Part of a small language model's weights: width 160, a variant of Adam for these matrices.
MLP neurons of a small language model. Each row is named by its layer, matrix (gate and up: input weights) and neuron, and shows model dimensions 0-159. Each number is 500 + 25 x the weight over its row's rms, rounded and kept within 0 to 999. Numbers have three digits each. A neuron's up and down rows have the sign that makes its largest values positive.
After each neuron's rows, "fires after" lists the tokens most often just before its 100 highest values on Wikipedia text that the model never trained on. A number after a token or word is its count.

L3.gate635:508485538528513494543462465494512527512441513568467499508496496486488517492512508494492547490499510489489516525498477512528484537433482523546492503516508524502475466491470518492515552482476514481496488482483512498502540481576486501482506458488468498500493446482498486519482502529461507508485502457512472463472520515496494528491525489435497482510530546493544492500511472518491485468510447520484491513519499478467495503498517483521542504495498477494474492504481505526519486537577460
L3.up635:513476467476511494486484493474500489454482460496497530484521522536482485490510520526519534554530504491507511501469526447488458431482489502495479447491484510486527489476500521424494519477516511483521495476517472473469514538526507489474476469474491471527519513511481463488439485475448482497546564502440494472518510470496535541492492497530521481501510483510517503521529516505493518494524505496495446534523477515529496498512476501459491495492473534483482480539484477535514504487499503
fires after: "2" 72, " |" 11, " " 6, "1" 6, "3" 4

L6.gate346:523483509511461523494475497509496526504487497546495480524511549495522558486533530479473479535477453513511504507511491507550466552499515509533490517516497539501446486538497546489526471487480556532494519512457496509529523536495516515527554503475500501498500468515469502491505476521473481474585472525483515495496486502524493502467527530480489503521455495520490484497508511476480499495531475503489552497489449495461441511483482476520523529465482516513476510528508513516544485518497490
L6.up346:504491513493448525507504539521479464488490482500479528535419554440524484492523517509483530553447491503494493497495534490482497537494491496515490439494517490476495507527498539482524492495500480490507489506521522491495466506537500526513480511525525492452548504551490533500466508494504531555504500494463478482471487495497529468526491511554455510498460478507473492495484486485482537523552491524461539506528499452492488537532503491465496489477472479480495535532512489496507513513507507
fires after: " |\n" 48, "2" 7, " F" 6, "3" 5

L2.gate272:534463519484501483480495501483493482539443511498496503510488525483492521508485531506534483468495499513513507513521513503476479507500485530534462465453513494442528437501513488499508495525451524531491488434448494492491522465533473489508505482491520535486495524485479457517519503586496505473520487476494501471453484495491497507504526486523504454472493458481480504526514512500496510461488506502468515512489491517508498475545539470468521464509502499535543489451506561493478529488461475
L2.up272:485484488485518549487481499513514503507461484554510501501501499522499478526544499530540507497544507503477548498476485520480527478490526511503497534527481512493492517477483465534499528509487503490500475498484487487505517470542455498457500526481476502531495530504455512460486445516501466479537541505476466504463523492485525527530484576513499502432515522492551492513533518545500553485505484474506495505470550518512530472462520511487483524535475512507486509502529510452527511461472508
fires after: "0" 36, "1" 12, "9" 10, "2" 8, "in" 5

L7.gate334:515504482526458517529501444496509520498500496450533478546467484509517499521481532523496439465484510481468467502509512513540496483505531479513489446453505498482475531503492497500492497488510519520527484469500485504565484499479518455501509472517490528477534516523522490502517465568511514515542520533466489520497469538503491533497485517500462505501506496485510524473543490557511495506479532521561520542509542509475492514506553516494521506470510480460492517543533514538486513520493502
L7.up334:506460476510540490491485481475492489516517479475491456457511506523469489487465518482449474525503477527492524511536509539536562515475523514483529498467499516470527492469507487514519550469509455505523521546526528534509528504485523556489545520493520563524469526491471458513478495523468512486520471508497482489500485523520470560504505538503498495486524507518503488535459483479520552485507501479526491468467502516494482490490490535504526529515482472490496483525532542531473473519519472
fires after: " " 61, "." 6, " n" 5, " (" 4

L6.gate192:502476510504485518522486497514490506480479503478458534519509522483542505474502521481535508513459454514512486490454480448520533532549495522498445486489486518491473517477542551481460539502523480544485504489502497535511488487499471489518542478463514519447499448460518438539484511512535500516519551505491536463511469501544520509485514472511481489513484504477518506486488499549492508502504550518489514467490477462512507495551499516474495493503535506504512545487456522502517536525485490
L6.up192:516491465472479502524518471488532492510478479511491536479471517493497510484480499486528516502477501527511499478486552502516560544512471490528458478503493515485477495472483507517518481516469504473490516503483497511492489510478517491515521466521513478484490533503464520482445509447510493519514480458454504497477519536528503515418534494453480462502501502457526483482470527514464522486478526476472523475531503448479491446487520532485450455513512492487467497532537460500510526508492443
fires after: " |" 62, " " 14

L6.gate226:507532529498486497526560527455530520497468511482523522479488524497492455513480488478520526470492495490473462464471503480481512514492514503456529482477478489478465505494527505485502531476484535516522492510508506463524479508501489496527453516563472473476486455459458499445466491528537489512532556464532492504483472505490498494476508466510510474503486481556501494494482515477517515504470524499493499554471485509452475490482503546518477526557520489490484469473538505489488448501533499
L6.up226:517478527530511533483513518491511493513467533493503553466505508535486519481487504530527495491476497506518490518530487487495510534463534546508486568485489510495495503525518503475423467493482523479478535456457511515490496501518501483526551522499485529546513502504467484530525540516523511518524518492511542468492443481480540503547486500507508465507471467529481477504542477487533516461518479509492499463457433497523480503500495494500494471481475488501469517491514459525513486506503558
fires after: " " 29, " |" 17, "," 6, "–" 5

L8.gate537:472469498493473505499514499503522495480477544460472494509517508516513469483484500514484492514501485484510471491473503486532440498504518509480498498493504506519527482475513537520517470490518529498494505516494476497529468517543538491503518546506466513486510506523468457536479506498495476525509487518506568496510511550541470551462481457476484443506504450545514422528522534490476491489461539530520541535506457508478481512470486475491498519502491465461477512495518487546544528487521500
L8.up537:533497512515509484515548482497471536496483521547511562483515499476530500476509566513506522493489488510498516483510526514523468525481559526559516544492534515466520484537509536492485514472537537507493520494457502522516499505547464486471497451539481493488523539498508516500509518480483513509522554493547469515493501522505483530490507536451501490501499494522503520469541456518532504550492510501506499530449477468457528475522513528514493495500506540494497467491510533479482492496472526
fires after: " " 51, " |" 18, "1" 15, "3" 5, "2" 5

L2.gate369:516529502507478503461469536482508516506489527492514503507515538493534503540545534484504482511488486526457500484526502541514495547520483477489504508470542547477469510498514522489580480481490490539517500527488504447523491563490530489509487491524493488459460520515516533517471522490474505487524523544476526528496487488507537497508491502490513506494505535515460479535507534534488464509536436531479475483530457497480469516500517489516542508518472497527482518496492483546518469555486510
L2.up369:506512547498524515545497489545524527497514520473468483474531504518513479456511497469509531511501530502486462482483525519462521490485521533512488524514485475528451489513528559503439530519488482506506491506480477481498483490518496512522527514449556515490542458504461520515530531502529479561493491532477482498497533477524500507506520485530541506511542493498482456529520521499493521521532495508487495489482489445469445491498522496480455512492492490502544506534487500565486466508505530
fires after: " |\n" 99

L2.gate155:496506518454455506521526473503498532538499535510495519534544470512536500500521513505530472512517512466423499520483488461528510507507483500543505559497497503491504528507508480514481511476483484507527519513479563520513481502522469512516499458523497479528484528475513521512524508476465488472459501528513517470441512481488514494502476498478467504495479519519523519503514522505504562501493461578464524474495513537480509504523515489492520540503525455490492546514469481479531480496476445
L2.up155:482530512487507454556482479489443521549472451522477535462449488510514512487519484498526497528531508463488484498481551510453510486474521507503511538458493484483500542478493500534493455528464495476475469486489505504490525512492494516501532477513499479562472534476488473493510538489491502506506445522514481478489529471489518493473504465485492475524512481523520467528451480500485520456460504530502506511514543526521501516478476460484494521492485491516542499515479490503517526455448514
fires after: "1" 18, "8" 16, "5" 9, "7" 9, "6" 9, "0" 9

L3.gate579:497483495538493542485482493515465538477510499474511481497468461490526476488529498491467460475491481515481481462521500486502483499505518532506504482531544487458486464498498515510489513489470504542490491530510489505506510512508493488508532482522485505474555541577505492453482465516464495501554511507462521528519521551516562504518503481498470492465485511489539491473491473484509484499508522464516494568519505479473515472479492460538536531488512499510546493517479521494456505517494427
L3.up579:518513504485520557538447480494519485563467480497490473534511524461486460493511528501503514464454507502461483493504516514506509503544477543540496498480509538490529436502509489521507497510468495522477453506498501500502467467493510491530488547507489509497496508516465524464522520501522498496527533513462538522481527521468532491476518484455511492476461493473521476466490508480440508487502535463478515466475485498530502484462496481494493519528559502455476503516493486464512533475479534
fires after: "0" 31, "3" 13, "5" 12, "9" 11, "6" 7, "8" 6

L3.gate541:519461546500492529503508482477519477509480510445476509483504475494539487507482529482512487507494498477520509490456487510505460537511485497503518458492451493473510525453446455458517532490510478526530526505455498534557495539464503494470463473496522463524521507530493509484516519531472475507487494539478492470527517505486478540427521516510494477493508494536512496510475471512527526485480458538519505524469497517443480528559501504506490487495554503507490494478482532524492482486479502
L3.up541:502486536527497507564481454504521494512466493504451488500500530468507462468486484513530491473505481490475500522471480515555460506484480484514495471486473545497496465482443455516494495519498474555547488535491537526502460515511509510490484449494512521480540505476481508521480534502506509529498490471493520488497457541521517518487508540536506479499477488482517452498484517526505511489489498536546529451482517517477498502477473472507472543498523506488513504518477430545472481519520514
fires after: "1" 16, "4" 15, "2" 14, "3" 13, "7" 9, "9" 9

L3.gate79:520526484523464529569435535518497549492499493504501487506538535527570506511547508498525518499488513501516489480548487495544476484512522482483535497475504545495470511485471493483489536486472535483473497537474506473528506517475469521483526518545508498485503485492506502504464476531492488445506502502493485521521513492460501479531521531456495523529489506506511471492495546499490459560515492502498471502513462514489454487484483508538516526516483456512549539505496544504492469491474497
L3.up79:468517524497498491526484497504512471523466505542453539498514503474457464486513482467519519524505483534538468517464541494449478466522547489466519466487485516545494569523486508464481496486480539495514485497496529476492489498526500470539526486488508508489519486493503490525487502538511485546526486489515511468491532445446496503461501504493509494540517464485490534500506448485458511512459537485514477480474515532461477498446504516522494502489506488508475508457511477474547502521483520
fires after: " |\n" 98

L2.gate586:514464501466544508537482508491533497549495526466487477507525479524521510452502552503520496486465477514458515510513464522512485555511504541517532500445486534510477497516490507479484489490476472489518499473475470513489473468481488464447521517499450536488467488497467534463531488507477474485509522481491510510517522499480517478530531521500478506513464506517511523459495511510518519487546448540489505467486526507487512492523496454537500493499504532510466527475533514518562506507515433
L2.up586:532534510507522479522522501453551490531497493508510526494522440483506499483452478510508498499559479477474505500515494540490512505517489488485496489472529494502527502516500507495460509482514471528528485506493460544486473502509508485456543516520466563512486495505511515509519504526487579495499472517445531548496538461508493487475530480516469462511482477553497550513477506508536499524476503492491511524489515522480514472441529477450479499503469535485498487471479499473522525500467483
fires after: "5" 16, "0" 15, "1" 13, "4" 9, "2" 8, "′" 7

L8.gate254:514539557444505497531481471461440498474481505503506525503517519504505494503493520498499513450477561502540511465505501487514501525482499469505505482499492505502471487502510491524475487485500514519489499507474495529499479507496478498498469477477495446518493514483535482507489514519447502454489473491496506469488502539488446526538504553459478512509515471457491499481511473506476563508464498495475505488487542516475464512519521476487494524451542483463515510432443505482496456507508455
L8.up254:518510491477513482516525480499493491477518520516506525486467481514464534472504467493503516465471472538477495475545547535543500484540546454493513495532481475479473512486485535501479517509490498460500525510504476531508472513476534455480504563490537480477467592497501528455466445487510485493445510498489503507506478535465520500509466530506538551531468506505521511508495495534492498473509505517509514499467520501547506486495471496472474509525492485488535529484506461484509516497512509
fires after: " " 32, "9" 14, "0" 6, " Sch" 5, " (" 5, "," 4

L2.gate337:511447515471475548527526510474501484476482543503502483480493477513556522493500520515529442519492538522488460502483496511524502517483543514523510508488508502487453510510505483499522497497511502521532508460476485527514499464522472489478493467486460506509460465476485554461521544509507499509513527491474506473486485504503510487469512489510513443519524527536478469514506539521500527523561455550502496481506538515438461508514498476495540501530502462481493530519496539560522493512520496
L2.up337:476548511510504453514504464483514505498496516507518468499580473557495500510481472502480453506535550487521465511537474483498491499456507518448496500473517495471513506505535478516525455531497512499496488453505460499497533469492478518481575547506516489486540463461466528493486525495533522523537524518496525504546546462462500467493476502520495510497519494515474478494509488479521512527532509487483534496524534516475520448493538495513502476541492489481518489490492512499491504491494515
fires after: "3" 20, "4" 18, "1" 13, "2" 12, "5" 11

L6.gate83:490504507512511510512502484514538494508535467488519481491486555519563498483531508512512503536481512545492521484507470450494507500518526496524519455510522501471498529514454531499506477476494479531548497513510506468536497526474531520455529505530522493525507479500465496529501447535530510476519518516515547488488522507523494502504497486505480504484575520497509444446501515546488469479488493497493525494472569491527480523523523510510497535484551494490513462503470564499503526519521482
L6.up83:501474479497507518508507520479482501485511478470502469504507472503488468493511497494472507514545476534455503503545490486530496495497506513507501458477490469480532506495469483489513529497514524490507508547476483500473495512473515557502537507474501537510499484502495512538456507504471486452532574515495528511503477461479500493473498517485535516486495430509536459494487452521486510486485530484442493488501460502462544506496500491521493457451523439512483541501494478437482437488500501
fires after: " " 70, "1" 7, "7" 5

L7.gate236:543524570456470558520483499513495527454509507530507541523457514476534465473524523488525541466530526515506485505476502516505491494475516526518449514476507475485478510486501470509464532498533484483543481496454460483500479519480490489436513472557511503513464507474503502516492469506495502496499509530512518524495464485516540536523517473508511510533480485515502486514555483494521513494525494537469489471520500508494474488480493502499532451556507456531508519487500522452504511517501486
L7.up236:556517481476509532529482499508517526468477482488462490519506516477485467467485526468536520476549491479541464481501466519536513522490519529515438451491516499525473514503510527493516539488531449501523462483507525514500490500455522490505512454512503487490486451473505528520503482519489516443508529495507513493493493540507492558510482501461486487508471510462552489465513515508506540509477518488527565492467505503489494471551529492510511527504527495548461470499509493479463505509502500
fires after: "." 27, "0" 19, " " 14, "5" 8, "7" 8, "2" 6

L6.gate165:493520511510502520487493465507464513518520451535526496505509490489521479486493498487501512525487526546529467458487526531509467521483483502545458512486440500510483496517497551523538505502465471465542507486497499516497504501528519498489510451494459483463549519477424521493497500535510516485496494455537521464469507498504467488473553464500484474490511458493541527475510506497474473515501506472494478513495433519517508479536486518467500507509537465506531487551482498472481501537498537
L6.up165:544486504503471495478490512487474489500472501485468499521441504485491499496525551489540503531467479510537508507515491511493509498503501526493465554420541505475506499489521492488525503479501469529545456504506497479512481467529486501487465491497504487486470505493503483460540484478509476460525521480483465475489501490471482540486492548506420470473449506506529529491523555507521520523518498519478525475477518527485467467538507485444515503525509476518474508486469531514476476507492461
fires after: "." 41, "2" 11, "1" 11, "4" 4, "7" 4

L3.gate43:496541487498540524480511462488471512457499500489511489499497510509538510501470491456466506475476467476475498538496490495500517494499519525507517537505464498492497534460512512474506534556502497466497495497504538523514521540479490539461504468562491473477527513488520499517450512468538523478528525487491480519494511441524470517460500506551534505508511466512560518475548506498474499526459540530536496488470493473504486483536505493487476479458486543485492479473515451509512498505517546
L3.up43:482461521489508474491528487522490486484499489531488573527468557479495511546491510495522490510521461536500505533485489460524516540474498497512505534509488490494479491482547547499447510480518492499446509510529469544472481519508509501516520478451508504472560481455525473502484506511497495495505535511479529510514521515524473497477493508471497536464484489491491487518509474490465512438502491492478529511502463492546506521571484455465482520527494500458489499475512524549490506512519473
fires after: " " 42, "-" 18, "–" 6, "tt" 5

L7.gate627:547503517468475559537499519516501515497512520463485476491512510494499508483519466477540522508463476466498456507532497479526481550526505502519490474526549463496498542489517498480517495479536513465515516512468501514581465457502518496491459465515515524498479484471488478487477461469537567514508488541494527487489494474485512501502510475507516500497463495471497528497533523489464507492471501524553531488493472501471488486498479536470465497543496553464485552536502490496495500498509501
L7.up627:531493517474498514473513535511451469490511470503509477457485540513482512499476490516486531568503522473493463493509477493521511551498488464499504468509501545492547507533541487471495504488499507487476500466525538479537495525539476496501548503530468494497492476505553527503473478466471483522540505484520451492525485539543536505480515522498526470518475455488494486458484506469473516480472469524494528560532498498480479478516547494493490497561524512478483483519517489521498527486477498
fires after: " |" 78, " L" 6, " W" 5, "f" 4, "," 4

L2.gate85:501508519537477490491475529561477477470508531441498517474503492467553498514479477507492487500513513481521511443516495540513507457537490484479452536540484486474521543455498508496483529516499520499474482509546541508511533455458516493469507520521533489507472521506513494505550490466517511523509459478494468525486525473491474538483552479557513517488479508521520509494474517501491511518467534479475509511519533536487511506508498504540475473510533496515532500492438518478484528513521477
L2.up85:486531457526494500529478475527479507532491538445459492534486484506463477484485495499541498446488447496524456511437507495544478500512544509486479533473519489493526516506546464506527527510506455473487490474497554532506478512490500489513510509472486485525474502492514480508482479502503490498514502480480507477494519494533491512517488546507522515489474509462493501494500518505521558518490534509483443461504498479488518488522501505463508443422539520496522499471468493477532534521474473
fires after: "1" 38, "0" 20, "3" 9, "4" 8, " " 8, "5" 5

L8.gate322:507495513485490478514539491476469512498444539488457539550506498461503501455520498470528448494494497453539508506498508494447467503499499503523491497515499515482482434485536491477511504509502474499486519482468466493524455478485493536495516471475479522489528494507531496531496483516512474505521516474524512529526538517499491517531480489508468502488520476501480488492506530498442543523513463488530528494469463457478537491530524526484435496512493532478515507454453497491547496548521485
L8.up322:527499542512469486492516491534503538479519496491467506480471506521514520474510556484485553503481457523474477514435464518531521532466514477520496496495486522474504453513505519518486506517516536523504489527486470491516478517543511456501527493513484511466484504469501467506443510502533480523510502531484477463541508526521476526479515505504499480480458456534511485520492516487513488493534507530485518512471467464474450454505542474497498499555560483494513506534518480500479490468473545
fires after: " |" 83, " the" 5

L3.gate415:528509505465470496499521507484464478488492526510565531492489489493493484512525475509495497463492506486475511506497513448488492498513521475499553527473469503508531525502488537507442515537474520539493490521524530464519509475489518496508559506538497492535478501498470518515506465562511542495517519469480484458511479496531522485459516502586511481541502508510517474490528512492502496526524455494492512506476444538490486478495442491507515492467487494494515554515484518507491528447483521
L3.up415:466535523540473490456493534500526513471547487484526510506465507558489511441440473515497461512465533550484463491529507460531529517491523477470527511515512500512529471475501531480537487521509482509488508520472504506490554496554503487504523516495476500529484466509507514509485479466494511524474511501502479490503527476480491516473491543467480489519567500517480494522455476516476484507506483522554486508469483516466469488512513527472507503520501513506514513478493474534526535484544550
fires after: "," 34, "." 10, ")" 8, "2" 4

L3.gate577:509475482489478487490452482490492536503482527473499485501514495522495473513532526463501493493493508500480488475519492459525567528502496497449536503517509505475499498487522497526518516455526473544461505464492505495546494511489513478514525495541503539489470506533517477472517523539495499491572480486504507511518531517483514460476492477473466485504475502509531478506488446500486536517464515482515556447535465508450518510553501461476510495485498465524471555468487492505478532472492464
L3.up577:522472543553504494537507468504474539493462485494521491525468500513468520524501478466509497499528542483493445518491495489509488516516507462478501545523532512487517456505495471530551527514504472489494483441491475491487479502526481462471498474502464520484488508500498505493508499531487510489497464492436495537496513478469506488519477482513515501493466508475489499511486462452497497486486531447475505467519476523516545448481528518463512525458539489508491547503500456446509535494473455
fires after: "0" 37, "1" 14, "4" 7, "2" 7, "6" 5, "5" 5

L6.gate39:513529477561479507489484482473494546492490534508533467486494475508477499514468481511503485444489464534484494516504499490555423547464543498471498482452528496517479508513482474503522508496473493529513546543471516483529503501494520493508466518504513468518535509523495505482521464498472502499544502476497508510509503547499546519495524517460504484525467474481442472486510522504544492489526498440519533493506495459481514482482516497526491527499488522472553499489510458550507488478487504
L6.up39:508533525501525520489471473487511468508490529434515469505461533489483447483528520482563505492509490482521467505525551497521527501490466499525524511528498495512511476493520487512569465476527527514462490480518512528493462498493498513517546519490492471520510485481456506486529475502496534468543472498517485531476496468481479448534504476528520446468518469482501479486496503501499479471502524503499514496538524481513501480480490540480497566492515432514515555512489500480516487507488529
fires after: "0" 44, "9" 10, " he" 5, " there" 4

L7.gate454:509510492505480503440510533528455540492484529522524481478470521457452492478531493540525449514489480517544486511499498507520528521484500475522524478432525495496536510484488520515487495477458469474519477484485535450487512473501456506532495449545524527521468507492502505513458468514481504488524472479494509464530509501494501528492490483519502508511532501543464483529540574489512496483517495522483525540506476472465548508498529498483508530497502526508484545524518501502491498493510457
L7.up454:501450526544499496524485479528459524513513530503520511489504530518494468501496486477544469510530460510499536493527532522479549498525512467488522509455506492485521471519515525499484491542503505444525501493496567533478521485514491466511494521499500453531500507484500489518494438508495521531467532534501476496514504506507496516506537463514466524498493485536476473484444518524468480532498521503512565510480516501546527541508507525494489550484539515563507494508515496476504469471474524
fires after: "2" 38, " in" 11, " km" 7, "," 6, "|" 5

L7.gate98:537499505524511505502475517513479520528506496469515479548447517519538479463517534491498499535549493490522490462525500509505518482522500520457501492497536515490509475543501516481509504512495524497464492492485547478484565506557463523456496478486517459545459497483552493512527473542472523498514483462517504521501515500520460470488537517479528502487511475520524481543517479512501503485504495562509505493487525456507500473536518456476497509486432490487491493457476499472480504511547502
L7.up98:525482546496496512474504475504459497462462479465482515494485495458519518502459487498460501476500460513486505488486565487507485494478500465478523529499487506485503477443501499519500518512489482460495489497474505524470530525481490520521566512487465500542500545482533501487499483522492476478490498549485518506511526572465519500447500472503449533468489532497527479492502474507506521499504472515510461496538461465529535498511507529498506542550529502493518464489481488510524488485434479
fires after: " " 64, " (" 12, " |" 5, " the" 4

L2.gate527:518503523489481489506454529478491466474493508514523504569528451475517532504482457480488519510510514517462507491508528505518481527484542484550472493509500476535478530483520459501508464493514543498505468502488503501507516509478527501516495481523514484458507502510513497497508518538493507496526489498494474480476482522544476503500511471517429499480461536487522550478527501568500503523516483537518524475500505522489524475534480457511545502508508555496499564496492498546545529556520501
L2.up527:475508475505460448465477504489503521513517463526486500517519486477489517498480519528451521522507495494529540463510509501503492484507498520434506504553471504478501500455505528494514512482506476475492479520519507543488481506500558529469535490521519495532493516480547521515500520499444467491492507522509517495488460540479510521563507447501458481485453520521485523514502504525488498466501537516507486490500436487503532540485507470414532505462478506489472513506481467522510499510506493
fires after: " " 43, "–" 5, " P" 5, " (" 5

L6.gate7:527498467519470463461454513519513506484518490490540489531507544488533519480492492501565466520515498510484537518470481505519500514470580515489508543461484536464536531514487521494525535522491510512480536523468482513531517485462445540493530459549505456484474479477506513512478495514493502493516529495503465508521504516495544490551475478517513453503503478502483460498536482518507485523524471516488506488555484511482499531484527506486543533504509495519535512533519506517477481524494514
L6.up7:539507521485513492519491507499500524481521519488466497494453512479486462519532509534472491530489521487507460481497453496519516498489492510538451527526437503527454472543481492465475524461449532480543446497501518487493454494508546499504511518491480470517471502480508501562483542481491482502478493514482498472513517457479466475499489511516510489485485517485526526524529500493504509556475469517514480502496524456455478501468492524458519497499460435534510481510479501486534486535518497
fires after: "," 27, " in" 27, " of" 4, " |" 4

L8.gate590:548510504545501479489509510474474497541515527516451476501487491495503467489462529495480507529482526476529533528480517428522557516514526487522544474475486481476509486467521524491543521491487506492506557476493544532534517475477471532491511489527484454529471511469495510510496507542496513522548512501485527492536460478538480495494490496490510461516487472540498468521553514528493482473474494505501517495498487445482484547533489514505477534506482504520480473511502475486496442525509513
L8.up590:518486521486490507470496463471487528497521517496483507495463474448514446497504463495523498481487506481444530532515471540527521456505517452508486493500533477514488523475514535468517496514477497454490484539502526511509525516552489515447480470496481481466512482521529533504492521480546530519475496473507506492518472466492446471503492528511496459538462507503500478497501514500510477473502536523525492491505468495483579496494529499496462525461558457473477486514492520510531461517518486
fires after: " in" 59, " the" 15, " of" 5, " from" 5, " In" 5

L2.gate544:497509496499459487535476479520488512482493557513495415501523504517546511516508452494517480525511477460488481443506508481540470517451477529494506467510515479506521519448498447496485469533520493509518501526521544490508504475475488489473487457470453518498489536482491470532507514448501482473483491463485505500525494503441524507486515528522473484518490504499517483482493527478484533489471497507504541492498543505464503518540534519481527483496561496523498497537511541519479501493496462
L2.up544:492538453512483485529520541537478455460505517504491509498521527490545513516545505516514486518477523482547481480478516531511478489509494461479526537500521516478497493527478502511520501508502478473497503469517497509517513511481461510488502529467504495522538505530481528509503520498492497490543509421521510448518514512495481519462510527502526551463485496471486520507537483531499535459456516507519498482527475540493516513577536464517522512464557505472492470499484492500524471479553489
fires after: " " 43, "1" 8, "_{" 7, "T" 4, " M" 4

L3.gate520:516500552493523495489547521506515514534497523476491490494473528493501465449491501504543461451519560476491494464476467506530507525531532500489501490466502477493479499464506461534532494523548475542526506506502475483518525497496502524493477463509497532475468517510505539511547546526543443509521522481521479456475489518485498533523478469486482474484533517513509474500505502524493513484545448548495487488467510484466498504535505471536541483498515485497478536487497545531513509479502476
L3.up520:526478488569491472532501491537493493476488449516453473464531516497515493495516492468536456552465527498472470544494516486549513474520516491511476500467468484514503476497479507484494490492490501506540522499465492500510473499524512491548529518484523477471516511490494492473478494510524454500537521493490496474544511457477479485483499552542506494520513506457540472549511477517506489520435482523512510458528543491501519514472534473508472504501485442483520485516493466517517516480529512
fires after: " " 26, "0" 24, "1" 20, "2" 15, "3" 5, "4" 5

L7.gate425:493503514501468548489532467471469503499481532501522440505486473532481507489501484476504523526513484517518478509506506486483523529514548519512427491495494508487491515527527522497524479504488461524501498511490552530496569456475536480457504504460523504503478551481514510521504535491505459480487471547489520466493527510473501503498496528489535516467555529480485495511548506453564499513465532483523542518472482512478516512471475523517474477525477487509502485536501490504529504532500529
L7.up425:480528505550461468502501515532510507539489522552512513574481473525504480487520550512476513455479493493516486484555493498471496469518533516514509499444528510486466506497470483516527470481449478510532548550516473476498473498497511514475539519466499456478491513472460562515553525505514534493526494492527520510488557505490508477527530546476496511457489498505510523463513492502508516498499499510479515511510517540521526481497496518497524494543501495524468528473489490492496479497524472
fires after: "1" 27, "0" 25, "9" 16, "7" 11, "2" 8

L3.gate418:494493508485472490500477461472511523521504491480523507504542462575511548507523520492470501501500480489486522453511499500469456516487550505495503501509498530461514529462448468456515522535430536496532520498487517502526506478476453522499450471515472494533536523486515477485519468488510483511501511522469456529502531474500492509501493497514489499518519488463511457503504520542533511506456487505463529500569489519500496529511473517521535522503516469536491505487479524511518469520508458
L3.up418:484491517508501509514492462562521467491483543483492498502519506511502509510527486498467517526491514482509486483473523502516475491510497494567467497534510527528496532488463446528473534498484502488511479490495514508537447539491493467473516500521492519473469511464499486496474538503492487491503474474487491525503513481528508506468510481478507502481439509453529440479498479491465517508488554475473459515509484551509512496552496520556497472504491543526458508491473418529496479510496464
fires after: " " 71, "2" 13, "1" 13

L7.gate424:498515523526463446503475497523485498519480492502540509522545489519505482498490549450503532515518526488498484511494513533556476489523494526529483493496497523520481497494529515475534512477509519440521477502510511454561534455482491496489493541541488506505474490501540510515487527477456489507551472500495531541539485528501450501453513470440458476509494527518508499485502500484499486503491483509494530527491518493516483528523450499516492527492508459499494451534542537499521536486497533
L7.up424:512493491512500516513468561481526475467472474464464518513496526573537506513530515516516466493505479498520485531526536509505494481502485506508544503487472528482537467482546489500489477502529533482509483519503495562544511449499473508509533541511466556472497451498487448510502489511507465482503479498507571495498519537484513488522495535494495502461504546494498497476479487529491482502500441542500510518524491494545486512460477501511478523497486559492512515510494491529491501499489464
fires after: " |" 55, "0" 19, "1" 5, " (" 4, "3" 4

L6.gate501:497514496479489523483504531453485504467499500538493502490452438497478493540457478484473491512533493500492496567505499531525492505446556491505522528538427487512470533489488530517504497509480500469535559524515512519502530493476459545504505484504525483494472459497541506471473468522473499542513501511494465466492501489501472504513502526481510459504526511512481490535496495534492549504505478500492478509513453487520498555488529520522510539471488468506486472471536483502469520498471506
L6.up501:472514500508463492500468471466441525539501499509515509448491497501517514481497491498439505499514468511481515490558502529529540504477501510501498472505474515478509496478525533473488511495519474481460487543502499515553507488514482518481522488494487499510487522485504499456501507529472495480540485488531516462501482483454470495488451486491542518508494470511490463554476434537528503467498509478444476490482491490520499520517486460506498523494509447492460480552440476468533529495521498
fires after: " in" 36, " of" 18, " " 6, " M" 4

L6.gate186:498476495477482493500518496489497575501505480511548515481475514502501506551503506480483491487510460504504503508509462503495465528479514491503505503498504506490526507532488498519535494493512472514487474509509519445535497485500474535531515528544492518488557465484495524555450517515483459509515504591465525495503482483541509518522486485491448462524472486508465474491507529495507472503536488463470517550538505480479520539519507475487510556491474506525502445529516467506528497485537489
L6.up186:477492541514551510448491497474470552530546456492521460508474464518471520495492486501523464507550484539478490512512486477471485484489555486533528488483459503491513493510514529473494490506449459485528522517512509485492501508501491487502471465505478491479505489471528543526516476500462489509493520499482453507496531491495466441503521491540470477489496515488502500494529484523479507508478496469463499483487498524509534496480524564460468539447488470492505542481486504488479490512432488
fires after: " in" 34, "-" 13, "2" 12, " In" 10, " " 6

L2.gate484:531472558485479527496518494540474474476493505487511497504501487486522508457505534511571469529520477514551488471530502479546503488512518505483513517503477523470500534491472485491519510492531498453526499536490488473543539500496502494541508506489529513504482534546441508457501501562504501479516502499479484484472522504518539493485483526516509472485559467544513472474504488531539528515492485489524527441486529464503522509552519485485535518489495502528499484493517500556503475510505468
L2.up484:486474485510492499474516468534498503483513499457470521481513474454532439479513524483512491508540461487504470507511500530491487485477494534514458477465474481496518533501468482475483509492500518486509496504497511484481473510485518482465543525481505519496539508493464505495486459524453513505493537497499575495488509461487530483467458537550485494480531491478533510525514504545525541492472512497518529459517482520492517495461521571512447529512496456462500492519527477493441491494478491
fires after: "1" 23, "7" 19, "4" 13, "8" 13, "6" 11, "3" 9